config.yaml
num_hidden_layers: 14
hidden_size: 192
num_attention_heads: 6
num_key_value_heads: 6
head_dim: 32
intermediate_size: 768
vocab_size: 2408
hidden_act: "swiglu"
norm: "layernorm"
norm_place: "pre"
norm_eps: 1e-05
positions: "rope"
rope_theta: 10000.0
rope_fraction: 1.0
qk_norm: false
attn_scale: 0.177
bias: "none"
tie_word_embeddings: false
parallel_block: false
init: "trunc"
init_std_qkv: 0.0272
init_std_o: 0.0
init_std_up: 0.0272
init_std_down: 0.0
optimizer: "adamw"
learning_rate: 0.00162
lr_mult_qkv: 0.4
beta1: 0.9
beta2: 0.99
lr_head: 0.00658
max_grad_norm: 1.0
warmup_steps: 211
schedule: "cos"
final_lr_fraction: 0.1
batch_tokens: 32768
max_seq_len: 2048
doc_mask: true
train_tokens: 197600000
max_steps: 6031
dataset: "wikipedia_en"
MLP neurons of a small language model. Each row is named by its layer, matrix (gate and up: input weights; down: output weights) and neuron, and shows model dimensions 32-159. Each number is 128 + 24 x the weight over its row's rms, rounded and kept within 0 to 255. Numbers have three digits each. A neuron's up and down rows have the sign that makes its largest values positive.
After each neuron's rows, "fires on" lists the tokens most often at its 100 highest values on Wikipedia text that the model never trained on.

L5.gate411:148103135107147101146125181141099135113138117141091108169167156151132196099156114164123130123166092158128130159142141162114130135144148149131146112116106184137125150063149134171125132102100162075142147146126123099158105147127114143167108131175138127099093091111093112175086122142136117115141102126135131152124142138142120115082119097077121127093127121127159112112147126101168142153091
L5.up411:115147126117125138161125139153073113108139101135098128130129128107093110130072143128083105140102158090160121100125111131137141141070096111153124122101111119148131075158081087134145114148157121177152090127125116124145158121099118113089149151135121123147136127133100132144172146109144169145090149075130189139085138120133112137082088145136105133153111111146138110131133118147116108137113
L5.down411:118137139149093109121117141145146104150135106104155119145081126084133102138118118101101124146096139089116114116164104086088149105113153130106138154096109104130138129096144116154116078114089122116107152079131172125126138137122120130127128118131148127142102185150123152113141134138135119149145153099131131156142137159122169137128128157149118145147122132149099163125151140096133105107211
fires on: "is ", "ure ", "Wi", "ks ", "are ", "those "

L2.gate403:100124143160142119086129142101095157177138109106090097131073125132115136144137159130140103092178155119100147144097130078170102140111158133117140146105083161143149104133134140103164120118150139119120133099113117157097122092153098170139109127152173143155110122115103148106112124100100101087102106127105126144078092156142144107170139116142143146125114128093138188144097134118122133112109
L2.up403:120159157119146108124130143155134131134135130126108154115160061141060102135101139134146082142120129140117100091080131115129127142135150135093120069108091128132139152157128130146099151113147154134141131143137079166123129133177164148133118110157122174118136137123112082109163089120132130115135113166157152100120096147118168141126117147146118129124122159162131138143150126151162097148127
L2.down403:132138137147101093146086061186113128102172113093143094120141137177141132166128116127106104119148136117139143126141154111100124088127170145171116085116117159148122103130122098134107131129105118111098158128150112088161148152155146091161108159142119105165072126118096097091136141142169115135143139087117153148161132110112166110132107148150150137124131147106135164164123120146064134106121
fires on: "un", "is", "ut", "ig"

L6.gate671:121147135119116111144110112147135096160136115096094143156174129150133123088102120141154105093109133124116149130101136134124119124108177167124128145131104117135128154125142153105126156117136171122128122148144103172129134154100135113102110093143197103121139134087110166107122126129169135119125079119116084152113160130129167148145096124157093128097137120121157114103092097135146126161129
L6.up671:114175106105119117111120090162062148139153148132146118127095124100124113144100105086140152125148109192164138148133119132138137143147134133089150118136137128156149133119160080123115152137107105156145106078140141131143085147129167132144129127117103140098104148135109103151132105145126118147135157168125149136105138098098121168123148101107128136123166096146102146095168162084136149129137
L6.down671:092106098115085124140121138118096151134146095144133135119137120094142122121167123180128113110116122136148101138172106091089129161127155091074105098128116123152159105075127123146149164132119115130133174119119109112122155124182149163138105106148137154147091094110105119139139127141104126140107101125089156099104126137129127160158080131099154119150098132128123122127073153109144160137130
fires on: "l", "il ", "l ", "ar ", "ol", "County"

L3.gate555:165156172144138147111140101119094120122131109130081132141183149116132101153092132105129121154139116110131115151121136120083134086145151124124159106151132121111163184076128162085083126187102119158178131077140114108146124142115154110082147125141148097159158118142111135166119156092123127088162105139113149134094131111155128130083124140105146153115120117135131137098095168109106097135127
L3.up555:114114147118131081149179161128107119123115094098125144093113125124150138118192147082094127139098134120145130124163107164158159133117123123104095114122167109148124088121082111145165115117139116103111095137114156162151182166163139093161119126120112133092121112114132109096147109173132163168146125130104116136151114125176112099130107109135163106121169114127141142148180139137100121194104
L3.down555:099127111141121090131158146172125108121125116133144143080071095133136119116137146146091106093120106147179135102164094137161132154122106111116080151066161088144114066139110101158158106081146143087107119177125144155129131128154111130176113134149109137088087133136130097151126104149118134161095151134131112136165136133155117150165136152126138106163157161128123120142144110116180115098106
fires on: "= ", "U", "K", ": ", "D"

L7.gate377:167094096125140136107133154135122113134128127141156138070111118145132111148119128119144104177109094132137114112127107089159148119109152122140139130088095136161140145178151124136138164092119154153124128104105113156152125118145114139137102120206133112131145128203136147110138131126114157104108083131094098096122116115145121151139170143138108135153126154157126149147114087122108125139149
L7.up377:116176126130087122145116146182140124110105095156127158096127091149145101117147126106138132120164161113077083100131148126136136158124109157129109141109133109115102103135105142171146179128091134151099144150119117115116158145127118117117110133111082160117108114141145148127138121099107145128168152100111096157095126115096110144132169088123148089118147150159119107123103156103142112134128
L7.down377:128125127139103121132083104108075147145141140187110116173133144105080143171140150109113180126129123105150167152101125138119072137119117120133134135168143151116139131092136156121121076115169112149149155157117149160143091128176121097133156116137137118060141108135116144099157128126143112127125156128149139123129133160076136085116166128131117119153075125102150124126124126118107093110117
fires on: "p", "P", "m", "ro", "ig", "th "

L3.gate159:115143137103146132193128158141085151117124106139089101142100106177164152115121145107134078165120150137160132147173174143106158106120142132159129153146166101162136185109143116107106106111117128107164137121138101145147102154145122078143154137122134125111145165124123061127105123092132156126147130168115162098106138098114130150089110154084074153144145138098106121097111126118132116129135
L3.up159:114173127125157131142132175143098109119103129128148102148101115098179120115137113107125136160090181075143142131155173119127119125111160158093104149089112134143129111133134097148146137116101136103099151130144127163129121133118131108113165125146106154129115090148118121132097137135131096137121142123110144045153151146145156111104129156138097140127096119135102107118126096101119096132149
L3.down159:103160151136138125110116076134113124141125139081144144130129132186111094125080105154138148067148178153174113143153147080160105126168134133091080123127150155169107168168133107081109095136144130096121138142111093163118153157138129135116138130135152105178145100125124089116122129115124136153110179106106110125118117143189141145147111157126156122198120105100141152129096097134143140125103
fires on: "de", "Ro"

L3.gate197:104145147170101139136121103086095125090139128130084119157104150159161107140100121157159121121095161142133119111155124129065121110103106110122152133155088133166150157115110137109118111124118093128165130147108111107141124164127149093079145097135139116122140107146088127164133149108116113130117102147128150088149171117138110156106130156126097128131125156096127131101102151132162143125127
L3.up197:101156161152076127142133141110141132097115142106091109145101146160133122156140144157127121148114174153139118131135106128106101123117103115086157165106120122183142085165093120126165096098125110099120109172109149151134160144158119119125143089126130171077114091110104125129133141151126130163146110155131126080169156169176151144113132127107106109143128138122091152131149096124128164130110
L3.down197:144101180157109114144143147143092151124113140084109148168121127171105125105124094109109149058107161127131099171196125139135122135154097141084132115161079138173110154181087101140124151115137117112152109144099094165135156131126117114143151127132162134112117109108118094135142134115103114162128152155118137148138111138155143122100127139139157128189141152078115137102121114123108145082123
fires on: "de", "tri", "Tri"

L6.gate144:138120105105187121108113075140104167146159120149144113119105155102130104141124114145136146074103068120164103099112084118150122081123159142105102111125118124105143130128154153157114119157126115145166133137134122120160158147117141151122140146139141099100113091095154137127120169143104129150117143153133123101097130143091126116068120102132082121146133149165146121126104088147137122122146
L6.up144:118125071134163095072113114157121144102162115158143096129112136117113077116116105121114155116126099153153066120145097134130135098121114157120131107099098097124147153121169139153093151105139127121145109150138135153095131127103159164084137125170103136158148127144140138145134136141123084143138143138123122116097145112125131142089057109151125117104110171125128168074105128133162117136125
L6.down144:136145149133111103149199118090129124146133133081124136109126076131073116142135171148127138132168142101121140106126125107121225097133126122115161110115139151090105127141135140110141168127119145149090000123099114121161121111139174140146146128143131103150110142115140128125119139118131122118163119084091139130121138158141118110122135117129145131117158111136095095141144153092139123128109
fires on: "a ", "an ", "i ", "is ", "ar ", "o "

L2.gate339:112130129156121172135134080100109096143097128128105110134126134106147150138154107103107081160198151112123131132144093138118125117124090131141178162137090102141116119133131148115146116107120115170103125137197154130121125148141129109095153185144138148135122103103127175124116119150174131138136147142124127140162134098158089093139129139090104127101122175121138151137150124127102103165128
L2.up339:117128097160147123130147152173112090189135162167143179094091141164114151141149158108101138134166147128101081140136123117153152120102110131102104112137115112125134136162133125118097106116114151148146109107170159137165093134155102148148161117118111141118131109161131136140134137138142074146105118074158105125163050135159144127138139130110126130165141164129116138091127127135141108100140
L2.down339:115138139103106156123101155131129149097101107172120126130111172135095075096144103148103109146134131120110150121163122105119137150128141140110098128114154076109149149126110146136180157130140112098104148132146138146084121098121154094146159153115116149132090151166078142108135177143098131148110133125156174149107094129113106170144144086090142120103092129146160096174090129082137143062120
fires on: "ice ", "ant ", "old ", "no ", "n ", "ent "

L2.gate332:114127144173099147133139125119132116142162135165120125174125097094132153160127137147114109125118169161145166082119141129069097154134121150118151160117151119129138148142117139120131132107161120138129139142153130129111120127135135057112117174104087170155167160105149108128137107114163117122112110112128130190156122090128105118118128129114134133122088156145142184135139126144131095163139
L2.up332:154170139092191135108128144144139088176134149125149153175129149137141124117150118110104099153116145109128123102089129141136122106108138197131136098144107093096162150117107130113083141105151126137090123126131133135100140152130142125138064087152128137131173141130162099118108143098104095099119191110130081155129150142167126127089157148117132126111121171136129125128144136086116137132125
L2.down332:153161088105110120111086110127107118129105119161134127167123126197163126102078142159093118107122118115121140131137130119167159088161126122122114105103128182153107142161140133124149144105084104131115124142140142099093156111130108081131096156099080122134156127111139142135161125133113181119138156124146163115094141125111163130154125098149115120079126152128123102132146134137189182151136
fires on: "ally ", "ly ", "ad", "i", "ind"

L10.gate29:145109160147095130126123118145120143119139121126114140109145141108091102097123108134155101149115128147071130122113145120133124129133105169149152126109095155076123135134188080121140133157118117108144137119123120107124151119121125149173135130098169140157116107140158176105165175122135151145145077133136090130111096148110121121090122101099150129142112074146142141164098143155118127081159
L10.up29:098170162098112133145135147097123125152103138134096106123121116133177128112120168193109093135120148129089128164130144136134136106106168125162084159142068158143141093119127116163088090093125113106125148147110048152137115122095145088112103169111118134102158106134063114143149130119119138144109116155159150125124084103116081104081141130123093104136104141130089153174139100130160087170109
L10.down29:134117120128154115158109086140143117101151151116072126151145123180148136098098121181125085107083146141148118087125131161119163119145091123168159104132154137096118142087099144066119154110083156129106140122115141140162139096121073133127126117124155118113102182156114154123138129142125168139126126137137145141154120152097101141137185154150137099103141122109116097120136134124119135095172
fires on: "up", "is", "ir", "c", "as", "ag"

L9.gate188:121124103149139161117104133127167131112117083150131124143134095128106127174153150123127119141108142173165087125113126147077128136153085146129117153107097074128117149189125167109121138138098132124134120102125164152104148101122165120163106104127144115161134158136171121134120149082131133110120151128125173083102125135154117119124117108111147181113119162097113147111128139139075142066145
L9.up188:137126112091122105082110124118127120132124155176088126110124129159154106153132126129101150117194130147098148116092129089101143149118120157132119156135152119114079110146081109141118127158100122117129114113121148114185130151124150113143135103131123165141127124118130149136154102136173118138156147141110171092126086174158061120125077133135094122072125101126125177114108157117110121149094
L9.down188:146126123132163103143162098080145114144140160103121076149124124138107138128132123093119153117137092148162141136150119163166132153159073110103115126125125138124129125121050152140137120119111115132147101085166112096113130105127137152089123146129100126109149090131145101140163149117118132155154170130121090152120171145132129142099133117128096121086183125168118184131165117116140115136124
fires on: ". ", "on ", "an ", "e ", "ry "

L10.gate703:180133164171153126150113122134149120136152124137111142147114094148143126179141107138111137122137141139148089148172120125095088102114093110146185093138113119093150149134128155087097099107161155155138145122121068091131126092115155152151116118138136147124142137166128138163131117111167111080097103142130166105099110118139128173091107121145128127164131133118092104120150138098148146136098
L10.up703:118123109102165085100126119063116105154156122145099138138133117128129104136105130158101119152153129111168141131183109122114139085186139147119153094126154162130114132120104106127181159095123143082141127121076146130127152123120155121147114155138105116129108145135156165127129123118128118152096170103126133129162091122136139098101162123089090115119141152155090116123098127086139092105120
L10.down703:109129151116135105157178105130118151106170149139114124114169107118110099153130090179127162131120138130099143144078180122145096113150115134131118127119136115159114139171133169106098121157139139107139071111128118155136120182107088178124127082140121122129113103158155156113147139110123098123126108158098137136134126107148104152111098134116139130134202165095126123151121153113110113121077
fires on: ", ", "Le", "Par", "an", "and ", "Ch"

L2.gate457:112133097118133138132151145086114135090165093148100160126140114167147138132116133102107174164104122097142117156136136144138167122089128134136128149161135124136148100151146116100134131104116104123189125111115109116121120111067119130124174126145141146146140132141143067178123136116111095118111139144112166152147140111143107115110089135093141153140112122152139088102132127126108141113111
L2.up457:134168080106132148141108160098120142091171150118104124121135134171141180158112124144100136149117119100128129122113126131090147138107131146112125147120124096131142113141093112119106124073164135132110131122120142155100070097163103114141138139200117184160141106113144118141101133150113109142127145154120153129142115086131116050119141127141107125082093094119103122112125114099134140120171
L2.down457:163160106125129122147152147130138146133130147141141132147099155133104124104091139159099150109117169129160094139153133111146096128120142155105111127098159164140130167110161099164143105163184117126132150112126125146105129147117146114120138165140138132129120129109107118093142134094104142142143113149106155082101150195177118156089085107148108118142124128097142120112110122118168109134155
fires on: "de", "other ", "able ", "ight ", "3", "sch"

L3.gate492:142136120117138130135117108096092133083116110128122129172091134125151099119167098176111118154121187123130145091131108143092108106108157095114141104107091113147118103142101130114110143191133127142150137134127101171127115126167162083135178137158096139150150109134105098147108120121139091131140175147134157088128165143148091123119067143087153127091126114128119155092124121158136149144127
L3.up492:172151130112095097145128153133113126116139123129091120156101147129154096113117131127135155139131167136130130116130127144104105128201142144130123186087108109152159117177136161146105163113122101121130126138137148140098123135127133069110168137122161133111128121090131107120146155102140102158156114139098115119176144108118113120109140135101093115133119139116120187126129075093164137153085
L3.down492:136163139135089109135112091196126128134128106096146121157106134169111098120137113153152136100145168140111143113149117146109095122172139110126094190132087123149129125159113108145127132085083124119146160118133063107116144146124146105109159144115143161091140113119099087122151122112094108125139111124111095117154112099145090120118144144118143154184150153082124165118153100124136147138126
fires on: "de", "em", "Ro", "Bri", "atis", "m"

L3.gate619:108156118112141132143153145114113117196135099131155122156121168134157126135168122145131093155134140123107153055123165130092116123142126156147123140136096090162124108128090115155157113114155114131110097098137111104124079175122135134151088178152139169128165161105103122132130106107122138124144142127182107150130109139111101139125126109100112129120126191126126159121108157105138149116135
L3.up619:146148153145115144143131107145123154170124121148161168158127109091098154132156135151099122135091162115138143099127088110143163138143146133148127157158149081123076147092112143121136117115122102123123110113142130107134128131090148128156068124147117163134120139071107088091137145138086154117149146140151114135150119168114129160133148121151162144134134204135126150136139111122104118152091
L3.down619:143109134140108150119084151068112161133125142079111122137112124157179185119112117121121168120119124145114145149127159096127109088143156100130124129065137167114101149156127104060164111111106109130121204159118136098152097150104109123135119140124114134121100122180135100150158089138129127122141162159118140100124174140128130108139137099144122109109124111095139127080111135132151156117168
fires on: "ally ", "ely ", "ly ", "ually ", "ently "

L3.gate67:127155134093112132110143130073092121141132156151160063134121096135142116099143153162115142156132157147101158114114138140136116148154116134123128089117137141102170158172109125148165128115096117126159102091109138146120162145095132106115125132161101128098083105103182131168107096150077113150103122151145168128105144065113099152168155098116123123142145132098169102099131081129151092120134
L3.up67:094109064184085142098123143109144157113142077070119149139140158143096094195152117123114158131128129119121115167118101138136162115133120139128102120137123131134138130096110141159150149139130125151134101132138113182154108097128166108149106158119157095167158109158079118095115121149137138084120105155111112124100091133146121113120139119146136139169130143125139130125118146098088092143075
L3.down67:162147138130115131143091154125136131098141161153086153143148135134128076146130113081129140149135176067090140123080109187130126125137108151111181109123166154137125144142145111136109084122120108139101143108122135109152120133108135160108116127079118131094117168148129117143118149097089145158156110133165123103104117119141141134124152122150170126139153150091142152117149125137135101123144
fires on: "C ", "land ", ") ", "B ", "k "

L6.gate192:112176080159164135096109105137113094147144136127134079166120107134127132150098122121127139117139151179109110093127103114105147137137096169123103105136119109123095127144143127114114134154137166170135126106102075118102122124141172098167119121160144082107128144131143154099179081121120107152176162143118170121097103135115120144094156124078122141152124120124124143131113112154105106081131
L6.up192:176138107099171125142113068116115138095107136141108127107145122119101154111135095105069118106122076159138138106100125166104134101128097142099082131091121072090062149145131141127144163148143157108106143118132110127080120102086186114125101143128157154150127153136179127118137121102131125129126155130138162093146158183135128126153119124085100125163118131135143142096149116146111131103107
L6.down192:134132136100101084119185116099149151129133126121113094124133112152091143135146171108120167159135130148156130062105129142139179154098081176134147132114142123083131178133075152100156136159139118138145042123116115131136143089141158145106138125110107146121132113100118118157096131124117162115107159143174074118132169184158122092105115116120114123115144119125130126115141119123178132130076
fires on: ". ", "an ", "is ", "th "

L7.gate213:133126104136154158152123162140156081086115120130106143133126130134132111162100130152184132117079159137127144141136107124169101136164093129144141133098113173112130098155157123140119110184165149104160113124141125107064121127102139119114109121144119129137096103110175176121137148109171136141140119185107115089132120149130102146150130139124134147148114069100106119130137104150125160086119
L7.up213:094093129119142120118149159118088115134118123143137175130151167101127133107104124130115104151120109115124121126094134158094132159096125143105144170122113132131096101109142136092113145133147113111091131125137130103124180138169129128126150141115142141138140101155113140148138143161092135084128132149152126118155151070106133113164143112076113155113119127131125103138128117151144096130119
L7.down213:118107071154131115131112139127144153170099128152115123174080142150115096134167161110149136090104127112097123129107102125136168125166166147130140160086141186106125129093108127135122153125141094127130131108104108116139137119106121159129145128130120118127135126104123153084134148108122174114133107154126117086113117102126124134123176140125098056141193144111092125151101101102120130128111
fires on: "ic", "R", "ir", "enti", "l"

L10.gate5:131139100140088144147126124170133133148135118133149114154108144133148143119126136118160137107125110088112140123118114139066118129120129077102131157169116122064098131132141090114122173104095169131135128125104143125090113152146107177104125117116124117153107136082164137167115146110099138136131167137150133128099108106133148169100131123137109164120141165135147128164137122137153088122123
L10.up5:134122149115138136155119119120134118125139120099146130132124145164122158112106130118131152166141151136096151104122135100081161074158110134115091103151087174135129093124107150108140118151145078090120137142132100094097151107121145135138104146126120084109116104155147159136071149086140116135125132102107115171105134128126118161138134154134102107103098112110181077191128138107194127098140
L10.down5:110082160093139118123173143167131109107098172154148141144147107162120161086116112121137149120118126142151095159108133137146160102068102135142165108118146138163103157113132096087110110130103092101117122169120104124150153107162105120145099147110127083098108152137098156126154146155096107102123102128146126126139169092100134104151150104133172121140160144117129109176092097143088125095156
fires on: "ill", "ad", "and", "oll", "ay"

L2.gate554:123132154135148118137110151098149151172114142082090102125091111110143119133108099128120102147188101106109119135094090172101104154131148115140163111131097120142120099136061131159116153130144157142089134123067138171133133153121090106111096134143127159117126114139161144152108145107064105138119134112134131098092104149117117116096112111155147118100117108163157135186144135095116145149130
L2.up554:131124186134138117155121153110141134151110105120075156118092130160138155118135146094115088114121174060091079147113145157126142129126140119109131085116107093093098116154086125147129160105156121141138129132111137135138120167143123155113105147166103167092124142088124149093157109134070096107144134129100146098141120138125109131111133112104149164101121137137119135151113146113159162146145
L2.down554:118121152108097142145111138131089111124133138157143151130127131113116134131102148126073111131070108146101103096116128127134095126099124131089091141106128103157123132108167138114125160087119132144146098144119138135146145122155210107156129166129095130170093086095118163108129153166169141132095107100124125138159116105152158117147176118118086118155089137150108131137094092168104155150108
fires on: "ig", "6", "1", "5", "and ", "un"

L2.gate113:126102147098091119140124086149103067136129120120115106129135112167128109147123127150170155109130116102105139164134119137154146109132104164152139149106172114129102116134152121103132086166096124157140115133111110121102104110137132125169109107163116136133172087132178144126107119159113127090107087082114130123158136089120119127171108099068128121160152131135102132111137141119157128110125
L2.up113:105166159135124124123127159127158130088167109112127177126128138117145119163095137127127118130128152149154156080109128120095127108145122135101104116124141081096161090198138144146126141141103138108138143146097115072102116166147107141136139076081076144149114155161093133184142114112137118078135143149176105105145127141150152160155179136125130116152119084094114120149105154117140087079124
L2.down113:137104051125122117146135133151123103118106104102118133104164165140109154150151157170113183107115107100110128143151108174144143114136108105125135136119150154181106151103117130127122059135127123158134105115129143122098148128127133128127117119178117132147129150081114134071089128136118129149141098133124099115107124152107134109114129107129100113134164166107118149149113142125099170144152
fires on: "g", "c", "es", "ic", "l"

L5.gate440:137110116126157126131121098100127134146128094144142184133168102162161113133066152117175132172137151104172074141101146155126089134121130131159164111136122151139107158141142143094084118148137162178142116103116117131124144116137139173103124172083125155134133127117111068073076086130147129098118129118123120141097132114105112115157129136190121160150152130128083135141123142160142123158085
L5.up440:084122134128162132103114120137109125143130117095068119098109151189150159134126183118136137111091152120116091118144156150134148123154146155098149131094083151135112129185111092140162107152124095131142111137104102140142128117122093129142070121144119139114197125145132120119096096103155162145115141104119133114127148110117110159128124128146120129124143132069087151161113146164153136157091
L5.down440:098085086104119096128121138165110128072114115142148149106123126116130141110138115116087092146104092113148152159149120152172098130081157148144083140087119116152107125143092137108155154092150150145114114154142158112137147125102123132142147161128091159072116105143130115122171145167115104124110121137122119077156142131120138111153096139133156121124180133105104114167156102107135086164149
fires on: "J", "Pr"

L9.gate452:125135143116141126162112133150113108152124146116105114142122144093113160113118070155151130182116123126136144107140117132136112131167113119098127128095124095118101169127147138133080112119152093116133149144066135109102154137163126126103129127112133145139178096128172101166140154151107108127155120144109157152132103113138149167142131109068102119188114169117089146105151122126145168101146
L9.up452:126137118144129114139098105099136122128128182140126100180132150109109133132117124161099078093179139098124140172119120156124107145155072113161078118119149101107148143141126154108098140102111147110151136143083088168165127154141155102134076136150111147102162140115106144135165130108117145117104142145085091091119103149100141137100139143155145107127125153100051130091129137129155117167097
L9.down452:122131158139161107126195121132152127100144110108106159172141104134104144091111171102128130124183159123129094124132119143149136128158072143140168079150125169122148140114097156118101140152114165116110069135126174153130143139099135130116103111142136108073149114141135147091124137108112150120116138152157089138120124088147151187098118160072118091152085083134148094116101151094155122112120
fires on: "e", "li", "ce", "or", "ag", "as"

L10.gate677:146142136132129136144139141158092105177117140137135126133133132137162151138100144160122167118095106168112090136143134146081115097114143111159163138098135092103074119132090136126144132126153103149103110137166130079113117110150133136113105129168139111104122144127116130165067137175111130134140150156107117126170116103097182147154135119108135139188131140092122114174132136093116135130111
L10.up677:161124084108135133160131123146117106134131183131181137066138111131092119119099120113106128144118124095118091110131114099095139104112141121134099142147115168119115135128117130112156140132135140156167113141139120104137134145151128147160110136122120145119098113153146135225085161104081135099111141115156175106106079164130114125142134131097127109066102141147146145113129129100138154095114
L10.down677:103127164146082090092108147114139144126145124106112134128135164152156088109106137125116090113116173155106139142091092123122134119135104111109145095125106148134118193113137085092090125162131103149120144166120117107102139161135114130163133100121103164140120101143099129121134117156101130133080121137144139125130153117161141114135146150196152058132156130113135093165126134083141104119131
fires on: ", ", "ell", "oll", "m", "ill"

L5.gate118:154093134131150170114117148138102127119131164157119107093144131152117113119149155109159152098152145145116136121131132149109096108084151130155146122115134150149115156161106085164186115137139136122168102100168120114083131120132124115114124148135144141142116154151167149126115121157118165102126081185161119109168098083074111073100093126120121168092112138098120091094162145129172137134113
L5.up118:172125122120160198106097134143090114133130161176132133106126125157116101098142179133133152102150133141101136134148133160103109111087144101146132129115127127125132108183106105155166125131121130131146095092158133116085094128116120116066099165132126118174106121151155147143130111147101136123131091157164137118147115110109121065078106149127134203074107143117082098114151122114150146109111
L5.down118:136098124116112128149235139124121148150115128185141147086126118145115097146154194123124136129127130117144149105141125170155119129126144103114122132114139118101124104178119100164205143104136129115118045141142171120100131111146133133094120133112142138167078151116148119115130106140111132132129128147155132135127129101109122103109095117137127153095084120137108104121144108140132124124127
fires on: ". ", "\n", "\n\n"

L2.gate458:081087156096099133157120120112080118124138139130090119120123124161120103137106115136134117158095129135146191161136165128093140127092113087111130111125123084164092138117100145105147116122146118167117129133154102136139117153194141141099162169114108153118111138158111107129107164174151100126156108123129159125106119129144149133156123128113121147140133166087064123127112119124141187130134
L2.up458:092128135145151113129098140137098121125143169146094125142158124149131094101093123139147127116112160107116178110128148132124176080100139079101161149101106075149146106138144141076132096116124114143108146145158158063109120116152116136139132137125116078142168146136096126153118149103149116151159121110105176162108146135089114127157169137134140111101125174095105101112105130073133153132150
L2.down458:095105149137130107139083121152150144125124104113107119134101110117116120141153094137106105085158130137125113133126156125184110124133125105117116095140092123148122125169126063110124102073152139108120153165124146115118136127152109110139158131142137123152140110092114083105172157099149118166125111101146146122151114159151112107127115173143137100135101137089124118149138155120119175125156
fires on: "ac", "ig", "oc", "ion", "und", "-"

L5.gate524:129135139167132142161110125100181130166134136148108147104153173111125096138101144122156108127125124122131104126106099123082110109127140163124109137132130143147112188102097167132100138139090087149137117125162122176141132158123137101099148156126155165147126115116109160144066122142105148120176119142161142115069133121153106122090099120130124143131114160121144139164134123176127129104115
L5.up524:061155090125117121151102172118173100129101124101083160120109119147123111131139157086112086145140087133096106134162154155114122157147147118139131147102119132123119111143107138164137132096142110146118121162155163134147160129156130092139115154148159082125116101115104124078106143129119108152152143130130145165116090120127150088113086095114175101130119158140147154154156080137118135173129
L5.down524:116139107097063091107144146158129134082098119121141132119094109129130111137099163138148122145162095138134101117159125158125099150114158138100094122118115152128140127124141107137145114117181137132064109173109138138130152142143145140164103119156096141107098114126076121116135121195148107145089169124113128122150140114138159116108158112121185103158161110118084134127124111136148106163126
fires on: "ed", ": ", "day", "K", "and", "200"

L5.gate389:153173145107160112060138090074117127132107148153150106148125138076107119157156144108110123103145161144148113101133114155125146106142103147149119117097128129148097120134108094108111133145127158158142150145095134103110154081133116150143136165131139141148128102115154128102173088117116114133135154183113143104122103149159130093157167127110084151113116118130110156089121155150102124100171
L5.up389:129153154110115111103119106133113121099122134145119141113101117137122112143155158129108147177153140165176135087126111158105124092122104133116114135099070181110095109155101174139159161160148144135135137114161074145106174113161196090139122114153120147134110144166161147116135136148149114134124151150134112125138120165152114108164146106086102140119114124154108124121134150174121113100127
L5.down389:136118137127131107106091125154126121096133134133106140135129066177120156140113142150115164139107148150128171104106137157165151139142087123098121135123140126145059174121096118169130138145105139081144162080161092115144129128099155122084151097096149203149097131137138126146108136092133150107122166142159135085103096129146121143121110089123111155106111161136141174098131116140113131131138
fires on: "an ", "t ", "John ", ". ", "k ", "ard "

L5.gate369:096087130143119160143117124133145153113111134123119112133114139179111110128103125123119091144144131131110130131085110134099117109146135112201120135138145119159065121114146139169151131137143107108121121124151089110119128134123175061098141126156123143166142183141130127167147182147138104082154129172163121115143147142112130122134115142161162141123103107145115127109136122075154177150159
L5.up369:149148119137137126087119108130131131106079137139116093116134132135123077135116148123131128111156174130165151165097155118082084090138130115122101127125095141170115107111140101166128111130147110127118137112153099146151144108143138084108139140134104130132127142104054141124136141184116131073103128164166123128138153126146151116131068099149107113069101101114123161152137135130141180121098
L5.down369:099120140113119141129146124127123138115128158106095158137127109144115055171113132124158158137131139130140134109168156101088128143101113133123094132168130138155136124184122112117175133090122137139093106121095117102085099115165153130102109120138111098108186119143129126126118108144131120172115113107152135122113118115126164119146187150123119160142116147100103100145100123114125160135120
fires on: ". ", ") "

L3.gate574:134097130155127101135120130127133167148116100139147171126138120134125099124078120129138201155105113144147112127121174107066113122129153120120128127089124180136127155115123164122110143169168094116139129151110159146151136091115178133118106140084169107120105142110125101085099107151180158087119142109120143132116111187117099096098168145121150127123134135089150133090133136140108115156108
L3.up574:123092171154161134130117143102148113122102137141136150101070130113137111126100130144135149133129161125118112080119137119116130130107124115130096075125156132135142188102095106131107080167139088125145111118150107129160130146121122103106114130112145123124122161176132146131101128112125201143133148126131133105104132184146128122132103162141100124098125122114124088141135148148135086097117
L3.down574:125150101103129105104129084118133153119120092129132113141135130121122121135149140152124125107144132113169153142127090119154125103149090116074114089116112131147118114129172117116145157128095135146098143157151125118099159133104146084104115104140070165153100138117138131141170134137133139098085112133157137091113165118105114133133162127120146104119140130168142160165123110105111133101180
fires on: "w", "av", "ed", "Mar", "= ", "J"

L5.gate580:164128123111140134173127125072120139124122173167099148098149140104147132127120169104107159133105111099103103181125144136121098162172115095139154122118124160082141140138154137162095120108172138177170097126151148126127061144134133126119095172108143115113130124152113116128104100101109162108112145144156157149121138132127144130132091097127203139119141151130107165127120138168117166129119
L5.up580:090105143108125119142119142095131158104150150092070129122144153153145073096120128170132159102089133099133140150147128148104115100126175102136152124102139145180083168101130125125123149128114113161170139129114115091124116163153155107088119125171149126117149137153094168169114129130124135144139123114132149168067128129110102123143129103103123126135136136086107175132137121165138145149125
L5.down580:124124127091120084136161110101139135118160152155126121113116127170110098116129149153121148134160129153109158106124133170120107138135145143096148115105156076123123134127117099174133138076141148102106099102133172109136106133128110138168081101106109171104079124155119129166118087172105146108124125142140177115177130147152150143160113126121144154119148115154125132166157071114118131105062
fires on: "also ", "and ", "J", "often ", "only ", "now "